MLP neurons of a small language model. Each row is named by its layer, matrix (up: input weights) and neuron, and shows model dimensions 0-159. Each number is 128 + 32 x the weight over its row's rms, rounded and kept within 0 to 255. Numbers have three digits each.
Before each neuron's rows, "fires after" lists the tokens most often just before its 100 highest values on Wikipedia text that the model never trained on.

fires after: " C", " E", " D", " re", " Re"
L4.up176:158111115141136167123096132165091130169118129105073144096142120096052174083117099134172174145127123135148136110092157110159176034156166164118118162169104178060125156172128120164107154141116067102133111090136118165171155165073183094153147150169096164154121146159153076131099110082119171091106132099163127133158161196140140142120065153086104143088147135108156145132089072064167109088106096144152134097165145091069178104114093189103093150170158143090140163103127147111102113162135128

fires after: " U", " Co", " Po", "M", "E", " Mor"
L4.up490:128067150090158140090109148095071149132096138069110117155150136173110147113114106134098115118134089128131126119096150189157204123126186113138156083158136146144120124126081122097105122068125135109230071087159112145138211101158085081155094098046128069125126171133123093130137156120164151178151115115166121056156092176176178169139111169136143187082150137160141155160150122118135127111178145101123128115144075160124133140154147120151110108133143086186149154145100087071147088130077104

fires after: " st", " re", " con", "ur", "un"
L2.up392:115132166082088130116170165110111138162105092136180138167099186080183128126140109091138089147152079175196159120135114123113134078070124179088042122184159119080145135137092159176158145121142114078132125113111148103137149162113114067078101154090139115092091084180077152128095128122134105120124142144074129140154110101137108127163083062128174104095122073132192159085119148069152157110145111190161126160118180108111103141114132151165140154184125123130096119104159175107123138211157167

fires after: "y", "ra", "lu", "hy", "ma", "as"
L2.up390:121119124132123183102122140045158084093113115099121097141073130126200106177102156049116147111105168107138136125107152105122142150172162096163158077125147130140114121089133140131104099088144124107129147098127070131128089110198076128120163093156153143091132131148136128124125097117169104084170097132157085116105129097090145170141192135113147149151096126218148131156096067092124227153095122150182093159119158162176144159042137127151203142107150122095116126111114138108115204115077129

fires after: " O", "o", " U", " I", " A", "p"
L4.up336:139072173130146078166115094116126203186108143138149113130153188163113154063119149139148155102141122159167070067129035153137168115140085118137089115171123138162136139126154111146091155087117096092191107070173133122157158139153180101131086109136134104175085110129049133082126066131130072135182165132181116179097115091117153111093094127111127143128098121133171127150078100135124088148083140118156131094122103139200140139111154106169103152119156104072114146151116117210151173127137149

fires after: "s", " S", " I", "F", " E", " K"
L4.up399:072075161117146211113104186114131130068095102136116147174108083133157131127084168091163111115130172124159171109100121157134083097137159102124132183145112103099208154162154138095132137149112112188078113095110166108111140126108153093163082137102179119145116111147143146120098105115166126169142101107075155118128207139091098128124057121154111170067125149148117141192109129151180104150095186173153162125095166091119158097139081111127152071109128124072152143088098129116119081194122199

fires after: " co", " mi", "em", " Co", " Vi", " U"
L5.up471:106125116095167110142117132110165152077084133118103094141095092109156094106006163136083151131138110178165128102147137175147170157101209112147147177088189161117115184118136080152037158078143140105136079173101116070142129118135136148082150136087132079136136140121094119186148148156153209176131138149087133128113096124148102139099148120087141099066124175105098099106117083091144114124188106137111161123101164130103147187083140134143122111128179134192174114135112090140125143148109134

fires after: "s", "fe", "S", "na", " S"
L5.up202:110129097125136152133123128120190128173113116136136089132159112087153219055095137140114115106116159073136145192168071187089086062164078060113152088172161115127139129110207128091140135146154141147080095085127148182171107161129123120173126168147109157142134128099154117195100141125140146110122170136171163200128106098098114134140123111167134111088112182129124092083126172158072130158159157095161132128187148116108128114123112079142077102088159119102140126100116075106174099109055133

fires after: " con", " pro", "ad", " de", " ex", " Pro"
L4.up80:063124108156089152143185117174092177132134075128193096108143088126152105109160103138126148172101146093143118146102076168108107154142092118110110122152186136120080096103149161106173201141098177098142150186120165094141147177150151139088094106084107096170109103160124131167117100139038095185152127096146216097142081079124100146165090127144114145111151119130098094148159195095140121101124090156140136112085146176131117141109088114082133131147181114139177073128153081165122183105106168

fires after: "ic", " A", "i", "A", "u"
L7.up18:144139101150131158061067141132101138133174049152146114170182186128157183057136146116114105100098115142142080116105191110112133147151168117076188083119122134118135181162107127112135121088122103069112094147127123142152155154090154066112116162099055072139098131103182189115148132143200155109147083129155191191127111127139131115110134104173110094097074124083146133175075145135159130138127173072125100104127166130125124125114145189121117128177074168090168113101097124127158177103131130

fires after: "s", " de", " ", "S", "arch", "n"
L4.up0:127172158136161119102134201097170125134195122130129106143149116083187162148079076163122103141145080164105151132104130148121186079115161085127168130159109146107133163084132148081102138147110148116130139181147118199123158133146124074102143168102124181073125122136207089117120079070077156101145089101145096144137182091114074121162157142116151091093128175117118113112122092108197122085138077105163173117081107161164053164157107144111102160065138164170140185110124106093099125099122131

fires after: "C", "qua", " C", "th", "il", "l"
L4.up213:084117161154074167095114108137137103143146129118088182069162114168104092176133175077146100149111139131117098154140143131138113126120100149098042113128113113135164124154116131186144105135213061121105128132231101116156069180150122110110127150122131138089085094124094125135145125121173106110150027142149145154091151157116151129091162143173075156173139115127142123077115137212112125079105149147133182102164185140149115085154161080118116156094089173104109151173090146103166126159139119

fires after: ",", "s", "a", "im", "la", "in"
L5.up23:164079118144148146166119132094168128143099172168135115141112060174041193131093119140098108081127147135062156129184090119111101192143120129081165093103115107126129183109197149115114117097134124130135084108168117137180192121149132144124185091163116145104156113098187153108152142092162079143138119109103108117148142097166156154150100095138127117096157117098071184127181137133076126178135143119102119116166188178103118149106040179106174095087122097126106095067131090167150136160107136

fires after: " ", "s", "-", " de", " su", " un"
L2.up37:072088117177190103129157141128108115167125160090092114126138141181131116081157102153085124133123149066078172070174071134134116127120170074110132161105162099148082109127107149120112139149105131163120160108215107177090182144152082124156179071149141109115151079109147156078074070124108114123184113140150115124182139119066118112085108096136126085094178128209163168122123055129128162158133145119138151125136164132151145147182156122137125120122158072162142102101151116154067152196110108

fires after: " ", " pro", "s", " f", " de"
L4.up380:097136106159137111142123126133162120186107153130172123081097089151133108158134137101050142090087133139104085098143087147147068116131130130129117103086195119153109192129123165154118186134094186119126141129116156160137117159145120177121087114078168109108092119149139116174105118153078139091134147145128152088162159086061161110188072088128042181091129088108107162183098136093082121143180179161143181132144169114133088087160072126154100201100149074158170107095105137155135130121171158

fires after: " S", " O", " A", "A", "O"
L2.up406:090102105148145147164140134145128202116120146135119174137082152126122097060143084124131109077143122145133059122179156129139093092094090122079128132170161112149104060089070116090077181127179091100158154125152109131140026155141128108120073213116099162142124152090104131121130095148180134094133090163136127163149153126108155068140127194168160108121140099119165160155118142087137177109130169094134197139115134126139122121072081131130155171036172155115161155134109089139141115160147147

fires after: " ", "'", "il", " O", " be", " g"
L5.up476:153123148159138141156151154140141155123145153122118112129102096091087108182150161152057152157095142125124099126107163170152139116091110156163143089109059151117084091157119155112122148083130106109115119082101061104071137159129089126118116101151139112037111166049172113096123120068120126115139126180169150163125127089144146061078165152184139099169128140149209142127107150069087171130137065186143126184135082109165131218112137124085163154128109168085115179160141123150136121116162144

fires after: "ut", "ap", "J", "R", "op", "ad"
L2.up315:116105132123123146140097143149148133147113158152081149153164164090120180079181129163156114090083170169108156111126129152224141070158155100142102165127176094116200114118160097148074132182122102062088150130069092166138103151154092130122135107094098099129122067098122112159102136104179140094141103175137104115156196110167169137092124089148144148127138148088119129123089142131121145112109129139206188184139088101118085162162115113154124119135140107096124050064161058115091115166080145

fires after: " ", " ch", " gr", " ma", " car"
L2.up329:140129178122136112102098124093110112117138117121171085090168158110118108134121169128157168119194126114170167129077118071107137157126114134142113140116047180134141140097080172138119137148146118118133141119098140142070149129106076137085159071078154114087098142194156111144104126109107163098115096137112132143162173096132083064165104129119136130176080190127181126123159065103135134132089151160072121147192161118183094171121144125106153129019151130189175147128157050085154145143153177

fires after: "re", ".", "e", "ter", "ard"
L7.up9:118140209175125102137178153130144109171172148131045119119172119138156170085115135170113143152200099148149092126142120131110113125121115142052145101092079084070133140131131091116115108153148118156050155148104161179110159093138111100164112139120092154055141124122148199114093111159114065146125125122100114114133157156096144132112074129076130172150171095160126156061176141127104065210161136124102122179112098133126098130118103107091171131066095144166179134172143125106121137146178084

fires after: " ex", " con", " st", " St"
L2.up493:123150179107109117048146143156104159131114191166143124210087131143104092141173151110124096160119138103114111094181107104116103051162113112073108086140140120148066144109190104144123159130114132132093111112138104141163178168100121152113135107122167162090070133124071169159174103176168139111116096151105125079196105109139116172145139118127190087086082091155174139100118124105101148142136141222152076161117131136155138103136106133092107171092176110135114054086073173130142165124136098

fires after: " re", " con", "-", " Con", " Re"
L7.up449:155153138099089135107079098161128091108081156101130132115177107169144106136144097108128142141059192156158137095121128114148150040158160170162085116098124069147152154097129114137128151178156123098187091103142100115100132178145126177149153174111102149119108180107143063169145109153083106168153118092146095113142122146106141131165176121110157160144115128088130192123128106067145108047189059120178066153119131117096143078085139152141153137117142085105152141097094060142188172129169168

fires after: " F", " in", " di", " pro", " A", " "
L7.up394:084159118147133145144151131129161106176108152080120160117163181178131145091116171091182135150143143180092154124129094200112147108168122163110197098135136113170097116083100121120095118101135119110129152157141086102158159140150124155117143151081121125108139052123136177127141159141062168082129105112154172113153060145052179103161108116147120120086090102143139157046131110116084045160130142124151147078147144086115133106141126159136119226133089116113121170110102059154053125117151163

fires after: " su", " the", "co", " in", "ic", " ex"
L5.up350:137139146123147125139119166165106140147106116101124068198145113157157144152139101146130173117103128090089157146142109062110103133141162141146158145108113151128084133128116152134185111078174096053157176104119072107115108170188112144077159119090106136152180107145110081137103164197126139123131097161137101059107096052128167084125170092133148147181116137156172171117154114089149079144121151143140090108125099174150115097069070140108123130175101173220139126118125169031120096143106149

fires after: "s", " C", " ex", " imp", " In"
L4.up286:086158059152195135155111133137066165101109142141077074141147096176141134093150130128134117181166180114125088084108130144117150126148114128085091115137216128150109175148175145097160181160184121114155089198156051140164114157160106087116146161113100088125168151108115085135115116175089136120139149154093116139155120183163143104103058159100101081143112085088115152068109155100096104127111110144157159178105139157127126075142134120192094165115122103127158111089111150091128076193094140

fires after: "y", " S", "S", " Y", " A", "s"
L5.up252:087092111175137118174174127109118147131114110159044167150100147141162173137104138140126101103126120063097140138171131140157126123137210198116095130171163144105137060098136144171125212124121103118128132107130141146128115120112108152059111145056163137143111107072154106185097128063137149113133115100115091178098178103120123135154109165100127162092165110149080118155127104133142068183114169152145099087132155107105081191111136134167127131088128078149219098118086093186170149112124156

fires after: " ", " E"
L2.up453:147070155195124105171108136116120122094153155141162111123179120165126151106142122126133147113096142136104146110077105158163147092112129181144052125046107201126129115132164138179131141129158168138069129086116093147122127108127122120099089099152109164161149068119090122180124128122089109174121092145150154120159049074204132080071129081160141158145157185129127162142132177115111148090131157172123107137158109095141130126074054099131109102137132172095163109153040109184104146138197129

fires after: "A", " su", " Ar", " A", " Com", " Su"
L2.up264:080153097137101130154091155096083140136111166082149116117120195132168155118068159150192137037082175118138147124157088133166087143090116103187219089141126114128133132079104096132094111125139106173146162121137111139092102124107172143114148147110084083160099130118139087149128156141126079113240062102168124192165176063076125125124147135149129113158113151167152145086108128114112153124112150095116145115066149163167052144128118132133136178116103118100121138089144170171088136143129151

fires after: "s", "en", " S", " All", " T"
L5.up404:112128174136093127130142172169161134179082134155184160129143141196182122218100126097071162150154135050105154165104115121123150100122101076152160109149163139139116156080129166112143105096179216175084095128108144133176136123102169113099082134099128168130155154152110127098121162104159125075147092189129168104135137092110157120160109088153111106142101085114092130151151129140135066100135166139093107061144230113100113108096137121106090137114114130086137141102168091125099093124051137

fires after: ",", " the", "com", "i", " in", "p"
L5.up372:111117125162141111163124150090072127132100129094089134128137066105086159147142150187196150133090161129199152156086102147112150155084128105199152130171123122152157137105121184153082126118105100143130120143115090127139138156115105124139146073107141078155092101130126087110066135159161087115108079096167176075181126112102120066106098091109145122108147132146179153120132118045108076111166190128170184115127118214096173091107139114105166150155160209122111185074138105133156116123095144

fires after: " ", " (", " An", " re", "er"
L2.up407:129130193126168179090093143141132123127087126108095131147173169131145126124215070137144104137129126110124154131130121141162093114122109073036116180065081114065108100135179136150057129137125144163122163169128127126134148136170141082148190125122131137097149138125179151167165138173086138132090084111103076165170094065095154122165126106105144102111109057091137122099099163156163139145213148098120112088103159116079100166143171123100090123147149174193134099091119111176149149131107172

fires after: "s", "l", "C", "d", "od", "-"
L2.up219:067106133120105148179116150116154157070133055168116097143191133130179149122072162069145085152086139113131087176102178148146127116147163099092128118159142092173175118107172117151051137106119123178091168108130083114168060131123150110131124109125125121112185122090086067094108109086134175093118139119147153154123164157108096154074116108142094162122156144167140109138080076169156116106084178115137138119194158133174145102120105130132129076108129161161188065168110162120182185100125153

fires after: " de", " De", "o", "hi", "y"
L5.up193:130147140155168157162104126095124106198108190099160146092086123120056125097135038135147111171122132163142122162134061150107126119131111110113156110120146169105105063053090149085103136181109152133131186103123191182082135096117100126056093073074127091165137137157143164119137175148158106114156120145160132139134140123108144114126177176090161061130117141114132059136118177142162056112067127089070140108130129092111124128151110148182144117124188162165135132143127159149177141165137142

fires after: " ", "o", " bo", " Bo", "B"
L2.up42:161143167116136139135105105075138185102129140151148134182117107151168106059143173136099130080096145197146190162105078151166154084069108138105092155163114152109127092113100143146151076112115119103133143111066175124035133147136129132158098122153169122088089096150156139024184060136136116130203149143099137192141133121124140074123159112136097141109105087179148145111118118093135137152105123142090141113173108128176136190163141122118084104128113157147119167099135182142065170160090111

fires after: " ", " Me", " M", " W", "w"
L4.up108:081118152165113154110107109157125086182105152125142148120156139136135143159126115183112132175170157105131127082090116158117104109133140170174206131129170099104142131049072116167094128147173112123161127132152126102111103193111118139095121090104125070127113165146120136098101140088099103120075130124112115137093085099115161157174154179133094138139211172143154032141093104115121113122141148104106165202153095110087123140192034160177113143103102157143130173075096137118123146146071196

fires after: "al", " Al", "ad", "r", "il", "han"
L5.up408:106146116150196093196162122086156088082157090102191163121111144138090139098100138118094102146097120139102077133114102176088077137171158098144117157121149173102165172074113133084124131113064135200109126102118110133151133143102134078192120140078119129142116101171085120115186130111183122121176129112156147119157168173158110134221135105143093052159098082100094096135144090114169134154089136140115107115106103153163139145060193176166096186132136151116108099103100175110086137129132133

fires after: "s", " re", "ne", " the", " ex", " Ne"
L4.up404:150104131148146142126131138146118126108127117143117068116157117117164141103078113098122109117148058114092080144141111144123095134118093165119109130093143189139172174108139131083207215200227131093133113114169119077146151149152145118073134108086113131099137050108161161184088127110191137154140184144076124107140129161090154077124147108128096153152128068151139123131169121152129076133079160133161131121125118098120147126108150204142140118160120169115148145046126157137083056131083177

fires after: "th", "J", " Jo", " gr", " ", "R"
L5.up89:110130145089105115075086172095131108167138177144132088119153162140124132144101103104150164175077128101123094109196139192161146109131152085102100099143169111112090085125114095145051181169120145095116119084131143170153153073090144167105103115160069134130120145115124148155136137121103147095145040124176175176155206119179121170155163106198157140137170128109100091150125170126085182134086118146134169115082130088112087093117110129183108091099133089156150137151209093132144099096153099

fires after: " con", "con", " f", " st", " under", "x"
L2.up486:190100130085146165145120086096142157113078158144178065148121126212162102114140103095120151153165158161091150186105141130136149107155115159108101116104098119097169153180138136107123187146080133144103131123122090117144110089140144134093142131059152151092100089156115148137105134133109091123146095139077035083111121123204151114205055088116170153105096138147146154140114055115106114126151160208148075161139165136111075166125136110104090154090148179160185102100110162138139144115120154

fires after: "hi", " Sch", " G", "y", "mb", "va"
L4.up506:115122172113136113153128063072144139115098121146107113137148126117175154142144136060132108141130160188143134144126049122151126073135140176150102125150170105148142106126140136157163103117120174168159085080106160168095136066149140089138143128159155120105125146101093089090113155130150155148164113147094148139084118157070130159172129142112159057100102098176103087073139188104183076170117087049106109086149163147131073130126124149092175139060151203181115143191097118079109151140138183

fires after: "s", "us", " pro", " ", " S"
L4.up34:151095161120189106161063117152177159153112117132127082051153161181198183146089135194128118106110160156118152125120143107161165141126176097113149130124087100087096094163118096126111158046102129189152148130139103094129125102114107118122183104070143098070091181168126143154104144108153145108108135116121050061188093106123146135136151066173101115164188124151140105149158115133152043122134161141203153138139116072146129091142086124137126159155152103082098131109111146123118143096127109

fires after: " re", "c", " Re", " as", " in"
L5.up276:117075160152122134120095080111164146183156224136120098132142088181131106117075067153118077119066174080172127145168134119149118147100127093083209130145103170151113141118117105111136174107116107064150105099144050151115126158153116127151127151123112171150104133156145103148149175085103098131103120162145148163137124114123152105157161093073082158084128082080142180126094093115078097130107140133138137229094178141150101141123171122154162144166134087057100181126089149146157114129127161

fires after: "y", "s", "ra", " Cha", "A", " A"
L2.up112:081070150138082151121102060048099120143185094141085088096148100130161073139107140137135103103107152163158125157127119095115125156118095058177121095156168102178105069128168128094069134149102126163120132112219152157158151157159118154105122183143148152111144103087136156129164126101157093137151085191140108205143180140088165138098117133130152075073105108157123171216170156151102133135135154117141073147105132108131142170098166130149148165116101107124113091101100146156144165094069126

fires after: "e", " Me", "re", "p", " Te", "ce"
L4.up131:118127142133154078163089126149109124153147059078082105155157139081162162113141160138124116117139078133124087186114138124138161125129125112095125183096122159151114193144163096145201099118120148155124080100139090092180108151202122114114124121091110141025140123110077160095094112108140120173111144076141146151144127117092122125175132107140133139174136137094127135138141138113141158139077162078049111085077231120177157170129078157112132155087178130100149137190118119188156095079145103

fires after: "s", " Com", " S", "com", " co", "y"
L4.up174:107095110154158179196091087119135169137088114088086130135080124164141136099161142179162116136137148133124135137120114071089128096089113130183145145112148094099200142177101140124168051155133173100192179116091102107076200087135122102109120198090128108131113093158172094121070157128198171111131082134100127086155147103127122143157109115171172152106144131091134151168109166106066081132131137137122154123102148162101144099139052137129090182151072125168088145079137119126153099139182135

fires after: " con", " Con", "n", "der", " Per", "s"
L5.up92:123132111114095130118181143157114115158168097131138109152151127210105140114141117131116157160068149126134071113099090132163100127110092097159133132078078118109202109111133106155139135134105090123103218115151101179137119090138045134145121110127146179194136150143185111150149150115085058159140095063085181157111149089127167165179168107124116187131127100088151168134088137137147046124103070150134171091101151136153109139085093155171113158135166145090125148055106092153125152101157163

fires after: " W", " w", " we", "w", " sp"
L4.up13:093152100111113191104134126133085077139135118095145138109122079112069124167095142138110085139115155168170086114113083122048146128078167145128054176130134127142131095122141126125117184170218094148101125133130138133097151102097162162109100113111137133145155129118118044129139189108120045079083165152125106140202119094130133148170182143126155104151108159090137109135101146108093177184154138112171165174168110151180134133199127160104124081084097164128112143104136146165130183064124141

fires after: "s", " a", "f", "st", " comp", " re"
L5.up306:143138064088143160187149083092131109117109150123204119099085139153121117099129105165051145150103073099100103157130090111139149140150137100139128170156165108088110112104146117104175171192146059132088063160180090164216188192144146135113153109114151155105118111085158139122114142108205143150091138145146093195101123122130160112135178118131184163102145111149143141130146156098090053130114144077148136129186173137133127129102148129123070084130102106125081122153080109094174107105124106

fires after: "s", " ", " S", " G", " P", " I"
L4.up26:118123156078119128181116108172115148127122138203112082181085145172141090157078077209119130147099121185181092121128125129094094131112191126076127164125095137134138162141106115077140164127122157144077077132149143145091114169122174133128116126107215103125148114094118127104102075127182145151130123141170043127076102065145111144133114141138093108086167122099138164132133112184101130078095125141135159150083137088128150134173025119090153167138180091141133142141114190119129162161110090

fires after: " ", "L", " Ra", " g", "th"
L4.up374:081120123119124170150106141108088154147139179082117100125133145155190141170108086153132099103155172074148129125194130129115097137146140133091077127142113116205109143130173105133102189126151099091029114102101135103033138164067123140150129113157134095117127101081133149188131166150095190042186105153191139147113147114155134095139177124110083139142126072100158148145169069152112148123134143091141133197100104100129127124204119096142112144118104155101153143144143081118143138108094178

fires after: "s", "y", " S", " who"
L4.up52:161125135158079165178138190139112163089121122118087183171114088129112181126100115127147185116181143143127164151082139084162120129111106129127139155131123121146105077146103155063111112156131185128131143189086081066132116162107143006141124097145130156145154154154210150157089115141154129109142133186151121080161126081111191093142114077121124132088168089112091158135083166100104118151149172117158155165163118052148127149122090104080114134109118163099102133062117148121104131081090139

fires after: "s", " an", " de", " gr"
L4.up332:123196132177148150145082126120093078118140165172100111111153150156170102114102138111117121104091160172135119174129145078095132132142152111156093089166134155133152028114145132086091168186116137115112144211198160092155158149126164136130064148108186126095070116116151120145170094060135141109151080100093144171109131153127121087169156134156118141082096128122066173101046082132140114083167158157122162089083148124137128154172109110141139154102131118098162159096156093069082100160139141

fires after: "n", "re", "ke", " b", "e", " Le"
L5.up128:101111156171101074153169131173111109201136084125098137137143065086119116110136178138126144121135118209133139152064181192121110159057170123081105127099114116136109177122147148121172167132156128092105174096068132093084136145122127134130149133061066114137086138131120142156134106071077096103058168155092172161104123152116086190143112153102149107174183118170133164109150116197121128145116131096114108082098171130096080126134134100098120129111148165138164065149178125163139159162173125

fires after: " ", "B"
L2.up96:182147144137140101136092128123185140202139122131114137174095126093126122112123121210104149114141130107160130156123119165136173033118146149110084160212181216151085160199145104085181099072126114100114163078087152162089106127068138161161130125164111120109126171078144113088137194077139124102127086117177121106127113123133117085078146112128118163133148101129196110064107171117118078158148109106164104135128180126144096164131150110145097095088102140150135083102094142090113144134147120

fires after: " ", " un", "|"
L4.up168:176151122137100179110115177093127104147089131075124098163098129136143132091144153081118143180118153124140126123103184136145137125107168110068133096138122100067141073090152119094095112081137190124120152097108154128182085139158131117158129151184155136099083164132110215149168088155146146212103101138206173124151094108128142122143142083133076174072130177082137090112108110084134110133171114025133144151088129126116119149119127115050129181168122121163137160080102103157140137180144144

fires after: "re", " Mar", " (", " car", " For", "or"
L2.up161:161078180111126116148099134121178187103127165129138114123154136188121140112091139125133154075159073142142089158126147179126047146143155054124125169112105115102170195161085137108158124089118122095149070170095149132120128157099131161103144139118187136108117129099168070152135078089172101134128105101066143180141115107126131126187149110098078160091137175096182155130117145140087110129095135178190118078069101129165117148120135182080110113176118098168205122101163121144078078149104116

fires after: " re", "e", " Lo", " be", " de", "b"
L5.up317:087131159170103138141175071113146173131128053158067124095129134112070160162095093091154162121103097153169108100095149150109110113098165120098152158089186216093101158107097024126115162118088063151138125112170160142110144122127128139158172077137148152117151108157080168139101109147200089098101153122132178178173159152177149129135078121103116107134151189166155131104093112109136140134133116161168101080117160142146122055114112100103141126161109113078184134082149130184131131117106139

fires after: " ", " (", "-", " B", "/", " b"
L2.up64:128118113091110105106141099136175116150123126168147101125168097149146173153082149231155087116195073082077181136107139135150083111149195152067122119097142139141119116136144134140132133140146182108072139106146134175165128149090187128186093097125114153145115125147110105149155192100125150148087112074124090124163081132092111139150107061084098064118107124136122126137084115081108193131107184105151170178143168085150144166136136126094070154160082154146138176139116142139192142062111096

fires after: " ", " C", " P", "s", "C"
L4.up57:157116152140136122130108119104115139127109135106143133205140142167130064104137075138212136103164169147162157077102089147115129132179076090108139123148144092146122134132094110164098133111108110099171141170133157153101138180119129168092054143099115197014164115109110107124102109192138104104167109122135165135128130153135149142109084111109090100084112144133152157112176075176171141161147129052175174137153076094112148082151097080103087136175134165118113057135123145145081172185141112

fires after: " ", "n", "us"
L7.up50:164187141067134155115096119055082134133121116084161135184125178120111134106132095149153161088101116184118174131116160121134146103099097117099134123122115102151132154146089115115059100132107191099060163086180125079136095154131083087103137122137096149104110154224159164146108079207090099130157147162136103107153117162151109147137108137172142179163152087105121150139148149160125091111167156102166171176096149059083127133175064152121095143171077111172097103123122123119066162117103132

fires after: "al", " con", " Al", " pro", "l"
L4.up432:081077133114103152083143112076175128138121091102146134122119114139174162150134119186143129157079123107097069139125148158117100095132120126108134128105153125105172129067083113117092115106140111105102117121143100147131181165119145054221135093071169156177072123094115104157089112185152098145147179161127177109122128134180157164136082108074164131155123129151133172146151083122101112107105071155199158158100188100221162128044124111147117145155128106090189180145127122172114123128144120

fires after: " the", " 19", " its", " their", " "
L5.up419:124104129153069115144113098119146096136099130111081082103137098095071138123136154116119110164096090143118099073134143187132104076169082138131164103144142098132112099104158129070147104112134130131150145144179063126172083148095168134197102168158165136132089112135128140150194150093187116143070122140142118139122095129106199152164137103137091133093212163149175160067170146160159126189185131165123141142071146089154106133121164128074117106150131046172189191100133090143094113136106116

fires after: " (", " re", "re", " |", ".", "e"
L5.up431:132078172164114101131160130141171149157153132062153121132140156134068210119125138149135152083097129134125143135114125120096072166083131161141125148141107128107145177106128049181133176157175124163100129205125159098123170101137149129117141161104157068120129113132120174143045060058121087131114146126137111152133155124131091165128177129101100086111152131130160133093120154083122102113082181122194098039119148153174089142159132103085120173068083145127140137206114120158145118102110081

fires after: " ", " f", " b", " F", "-", "s"
L7.up279:113124162203122117140106158178184096144117156136128116186119158097112183131116141102083161153152153146140134112102109121138144150123114155174134123154203173111124109116115107160049147161169141087142160127139119090099151136033127151084094120073112107083106099218160160152112163161103103131122077149091100145120066106143075135139163106088074139109188151105121177197109066132100156094187162111124088107148132073114102128115119144131112145110112161137132102202092092120075125112166142

fires after: " ex", " st", " dis", "now", " re"
L2.up174:099103069065154103148186088119099140188098097146174164118138161116156115077133105134139072181145150128120113175128121123144063104130131109117141092177192084082122103077184095123137182226143169123115180112063082130186119095124092119115120113093164112100172102145167184122071153084145134121121134146122124146131159093150115139180119103110126138159164095161057143104123066115142147132156177114172145178053108125118105152133144154126158120148100161145095128144135109105068119121125171

fires after: "-", " (", " re", "b"
L2.up287:114106154175184104122141099130185121173125140122135100128144114146051117104151109125183094193159137141085140094087125131183151087117213109185123123130135130124162157155092054091180092122108109119086148082161128104159132151145080076182120137133113124098138180120062140144130124107083106130086095112056113131166052153103081079094166102117145176158086140133170092092130116094140107087119132137104153165136159090146109188149152130148091124106111175167165155181155146087169107149161129

fires after: "op", "com", "ar", "I", " Com"
L2.up220:078136116186131103160132127123160077144155144125111081131106090116175154146125113196193097036105171087145095158117123098117147186132209127157170099156126123134177167171057157082126124119142146109169120111081105154071136100168070102076114173150155103100135121109110090113128091137102199097126122108119141133167079089095133179096127128139149087113178133134141156154062149139121180118125141151101126117120138116105084108142106125098170100187078179149105092154165114134153187179111148

fires after: " ", " M", " P", " B", "ro", " in"
L7.up153:165142096138109139124082148128117107130115106137112118123142091162105111087163057144086167135127049171156190123054132231131169139092113173064136134093102159107136163106120129162122110107142147060098102103170102114137115171106152104118121095080143154111133115131142169126163129161130147115058152092146121156175120085175190160124130083153079164141116104145053122160133093114104176109149178163166180117113091141101128116207102134162081165122141128166159166073117154090119148141116089